Part of a small language model's weights.
Size: MLP 1024 tanh GELU, vocabulary 793.
MLP neurons of a small language model. Each row is named by its layer, matrix (down: output weights) and neuron, and shows model dimensions 128-255. Each number is 128 + 32 x the weight over its row's rms, rounded and kept within 0 to 255. Numbers have three digits each.
A block is one neuron, or neurons of one layer that tend to fire together. After each block is what it responds to, as a language model described it from the Wikipedia text at the highest values.

L4.down202:139096154129077138103070120153114189138176123108062159107147123111090107138103130084121165158148108117158113178128171087072154046134122156117129160154149165095138148106135165068135091153140106077129114153164128115088168104146138200118151111139131134124155143089220160080114121157184148145093108087124108110116098133106121123145119102162108049111117120054059132151134080170062101094152
L4.down236:082084147145146148086171111096100147136106146177060120159177150129125154125093094054099070119112100146136101162096107110094124197144093167159097094127083146082074114146073133143055147151120141138088160083155146167065082106134121106147115135081168071121122118109201137148082091138071138151150161107153207132126115084129099124086060144168107113167122168050148141151108136065083128080108
L4.down488:131144092136098126119123074143134137129130145127171101165138185170110126126095142160099154074165145176193145208128133115114149167140128131139107110183113146127099187128099094083136142136091144133111133169146122154139124141144151104109088159171203074122138095107093109145070105090099114112167138181106094209107179142145129114080136107130130120130074105136139116124163164160084147096135
L4.down635:094126155134075075114140143154100120141135105175122087107170105203156121111100104089121137092114113087128097162147163158085194153167144158165117132069069081107094138118163074076140161140155149118118083137139151160134141097101079079102094078150082099150119072166135132150064178059077091114127133119090127087112128088166106132103187126121138133149147102122093112106218190133112151099133
L4.down716:117122084133168110109165162157120118102103151114148093100208120128094100142180130134136165082094118089088154110132131112097138090128172117094175102121160144140169124143099108136133060042126039089107181145134104060146106077123161080111111161188171146136143115096174121094113143186095159155163129162104164053130158123112126083128113159134127102121124082201102116192101137122088139107129
L4.down760:094158175184081162107063134095191110150154162169076130107155121061116108139161150064108148123153109114138162071109126131142238132123067119138163109149117127101129171163177148116132155102090139139060098148123115151106062188138114121171055158130087109062093103132141145148109103124163145095140064109116177099139108155128121098143140043118215173100066155121126092109161127103145113173113
L4.down914:085095122156096162152173087070123147118124125145146123141161105119142081134124173155146107116061111067067213146087144119074143107123152152141126136156178150124163170097125099086157183118145091114087191122106132179185132131130186122093130135102104149104073072134159133107059139146172134131133143106159111113127161101122106166179122121109205107138097132126105149189088171083106119142108
L4.down939:181130114168117164127107148185148083114082156170216079163129145090135112175135142050167128115129114146179166163139122117097163156122145133166121187142170127220157123146012108140129120165106118066108125156152092185152125212113157084099087183142100105167133094104153088130094108150116189121117131076162090136127177162162140128169130072110101105092113124124097216158100130116132148141161
Description: Noun endings and "and". Fires on final word pieces completing multi-token nouns, often plural endings like "-es"/"-s" (spaces, changes, finances, system), and on "and" joining noun phrases.

L7.down625:155107119131138131133100132162170095052132129102199122112133100131107120099204124101143156120112063139182151161134096132180178123099139148106122098134109080093099119067098074161128114093097136117111134155183121110139126168126146150120132154123161072125107109118116101152085156087118146124100172105143120179059162144176091102110120125127160121072113122096128112104116162143152057076120
Description: Word-final suffix pieces. Final word pieces that end a noun, mostly plural -s/-es and -ion, e.g. loss-es, seed-s, vers-ion; sometimes abbreviation periods.

L10.down152:168114096118122099136133124192138148138079148156121082140078042128132115127171127081109067094121142106142144144178137127123146133159111098080128086154169105089192162138152085156119151141093151065097118144118127146151095148072142140122119095122168115098098110143150152110145113117142140102118131122090125202112117124103132110161163174253114113119137133124119118140022180140080102115135
L10.down321:167144152147119144099144135156121143145165143120108096094123178116062116125144142090135063087117097157115098134132107170175148107149077120155111131085188068095098152108136115094150090140153155119120183085091097118165135157119138131076110096155125133125122133104122165147095099127174124186085134101160148122104101168120131103147086118089156118057094159142081197100106045150119143105072
L10.down510:150089179190156165139108060127106138104153170107168150089167112122109091223133141163124142083082104125151132131112157149118102162097131123166140150089078094113092132040095105073163095141131158154172148156144119088101090105108110173136172138067131125085098110139118117112096109123128174079161134120134103108196059111110094102160128114125116162083214081111112137107126121077220139200151
L10.down647:102138123124157110123167134086056118108161168116140118125106124114124134152147136079134189110089119105148133119128122079195107162138131139139093128137107074116116069198124108075080122114122156132175081168084179144147152117142167094178132142065169134129078136148107100056115102187129121144111100126128128112156155180129147138121136060146179086096134136083073121186130133143086222148151
L10.down725:187090075172104106117180160098063186139136139098090137096140116140202111098110111163136134100155101124099126097141128164121131151090128137163151207106106166079105166087121115109151076131137141105174139099163138092082111133121138120180057125141157135094152156169090130071182148143138168141081121181094080150097135136115122089162164143111073185146131126151069153152183131095108111121157
L10.down759:153139127166109129040088143177113134056113134111112122102132151112120124075131185153180107160166117133192176151096149121169109150183161150087132123162167072113086125118138113108107088122159121116123154153114123139102077168133174128133063101102150127110130118174107148140105184176163096156139139090060119105132108094106122147143099150059087114134146137190121160150133109139126115176141
L10.down889:133148122172121122120119062141136158106194175158130149160165111114065116102125133145131122134125180109112066157157156149133159169026168156107146127078169109137095199148157168139150159080134144071107113117098178082103115163089166150158150131161131056103076092107055140151119163080183188101212134054081162168123154127158151103117189184133110147143091102166157166130133134090100157108104
L10.down931:119195170141069173153123092096127131089150089141170134103142133121162121139146090129083161095112145156093137184134128130124152142110169118173135108139074097159049153136164106052134141122165067136102042141174123126145047090115128145186168160143157134143160094130154164102128171104144117131114121138104143114145130128130091141124116062128126078128118080145157094154158147133158066121099
Description: Word-final inflection pieces. Final suffix pieces like -es, -s, -ts, -ions that finish a word split across tokens, such as address-es, increas-es, measur-es, product-ions.

L7.down607:115149119146170121092146074085094113078089115113133072118145191089097126149150150151100094158075099140189101145102181187143142100073127150193134113090084150083095169103106084150121133161098139099113137124159106160094103167133141140080113150128094149092108107107096147136130081120055090110142148121087183076125158196155126101155106175145071082144092109152138101158122122130123147153102
Description: He and h-fragments. The pronouns he/He/his in biographies, plus word pieces spelled h/he/H (he-xamine, h-ind, Guggen-he-im) and mid-word endings like sh-ip, syst-em.

L10.down49:121172137149134100134143086125083093163100097082121087159155118139127141156128080155165211172161153145149113160142085104146104146110175146071129146150164121094102168079173101143083141106176102121086158119114133125107068117090114209157093041138157156163064117117103108130156098121100139111105073121031128141125137086105131119135168111123094183132121159142076171113146096131177104130016
L10.down444:115121108126161090149122151118125142125098173141078120159132090154097093133092130167188137190102098113155109173112130137165111114089102119189170085155128159168133090045100137115165152132136116159088152132139139070125154118141140103102153157099082077152148136104127115151158150176123116183142136072145143107174119123128114093135178061150136135119096147105045183165148150111086183117156
L10.down471:097129164131119111117166159163164129102134124138158118209111124110141107162119147116233096138106118060084123099099140187143122136086080130163102111128109160095158113088100148177145066149174134115101158135133140175104045155146090119104155088119064177129167141094179117074105121099135077067131122149085201105121088088116134138152141152170044088126145170175129163139144122094106152178048
L10.down492:148116132139194155167221102108142120213115125095077122146133094170141169146088115082146205190138114136051150121161103122153128060151098089135108115129114180125152169136188081119123133153139140109092061181119146143104121096142101134082084119176114151172114178117093162136137167180103109125133129106123072101146100177117138083106124163124135109156130151082095147139160134134149142168127
L10.down631:121133127174141077146102127121137182190106093098127103126140090110186195114184126112095179195091096104159088122148137137125120112120117080117161096105189138171153050150068162147123149124142181173085143099108154129110171166141106184117073133142135087118118118101141137159124123110097147156139104118154149060128125164146112097131174129136140098146104144095141098114103144154127126201112
L10.down763:178142166155176157127109083081119147164091116128125075112107124083105112122111139178110152146128108165158166124116122100158115136189121151112111092107116121077163073169158126149137062144152119156132130186127124167171156179146129139142135121146165160168136115105092130132147149122082137132152148154129113084136174149151163138111142167127129093138127168164152080162110139117159138148086
L10.down842:178154132164171160144148160164101111136123194111065097150093157144109122153155135126113133089148109102144068152095121143163060127168149106112120157105133063092126093160175141149122157165094118131078140144138145169152098120082024054069066057160132161191123112170064140151092105123134084169104105137121122102149115085152106143144212192062091129094119110166059108104115133150121149070156
L10.down1003:147105153105174114101078151123117109158154133128079123156131111081136147104117155175126170132131122105092103112113185064138099170086116121081129134143123133145096122080148142171185075122162056127100138150106132083143126081111136134139101148161106149182121109102137145136120103128132148087091130084111098119227154128124121114099076136099084136113165129113104125174188147184135107135136
Description: Sentence-start subject pronouns. Subject pronouns, mostly he, she and it, opening a clause after a comma or period, often after dates in biographies ("In July 2022, he"); weaker on the and mid-word fragments.

L4.down41:108195149174111097138068133101086168181101116163127116122135104056121122151099109029134175134119134080136095087134100149156133061098127137106142157138161144103108152141137147106066177105113057189137187092070112112076184101130153138123150138137094127182069124119112116162158105163125097180156155166098031142098094132166138150173155130148113126129099130118139144144118104159075114086155
L4.down242:130211136121131075132091148136120095143148116159163159121107157125187113108086098099092125135146113183174054111130150109138145104075157175123135141121104150116149176135124113128121145117149149158133094168134112142147105112158056209201082149089142184074120150103111146094107131099078083065125098096151147108123125196171130089129159147151142167120125087181105109212103132123149159103145
L4.down342:152127150118187078126102116100116153126152165145054065187130105153069127086127134123060128127187136131134163120123098082151119164127117114129068167112143062178143185141216119132142110134110159115076086141173099121093179098128101104124135131099173151137134139163127109140110130126114144169132111146074169072102116158145078147145100122116132112152072109144104130151088137160153128098138
L4.down604:129174115108136088153131100100128168158138149087163146105111123134122147141077128142043041144146125124183148142149123089100125072077141165163074107140119144157095098116169110113144092188131125107135127094193144143149140124153098153069131175187145126212108105163079125128136142126094119144133178109104137114104159096164063135080165139112158114099121107122171146154123096124088136111127
L4.down775:106140121098128155168133118162101053156165172161089106141185114129137130063089151115177157134125129110201107053109081124095116148118185098110080118112101084137110124150060172152158105131106189138110066102108121123100097075152068034122076164103090165122094118138121145068170116136167098108130119092103113124120134198137093153145143080123143112131133175123112127121102143121144126118174
L4.down851:118112126109183108106105160140132089061088124106140172163137130109104173090047197169129077130138147052114114112136097056117128108098105199155140110148093161109168140066149140147120149111165118113080150102076152172129118113073083112070145172121193105122094125054147147135173064137119128122128113114132118116122184106132111121107096130158144120129136092152117131147176105091111141168081
L4.down881:065126131111108194140136149140116181130128139163119107141144138142083095110099154146148138115108084072090181106067135152144110116102128109083114153086119133107189088122079155170081117131154094128159130168171114104114070139177143152130141142180105160160145114118124147125138164084187095145191108164129126000155094094177166120111123073123112119145145149120090137140111139112096126166131
L4.down905:142138099180185132136128141077141118127117123143118103103174135136094085117115146166125119225183151084172092114139160138135115063099138073132085143152153159129111165069114128165101152130166082083131127112146134171136088127146148136111129081139166091157053132128112115099101138127038135187189130173120061106178167142193175120157153085127052104128146077129096129116078132187096121110062
Description: Sentence-subject pronouns. Subject pronouns (he, she, it) starting a new sentence or clause before a verb, often split as H+e or S+he after a paragraph break in biographies, e.g. "He was baptized", "where he completed".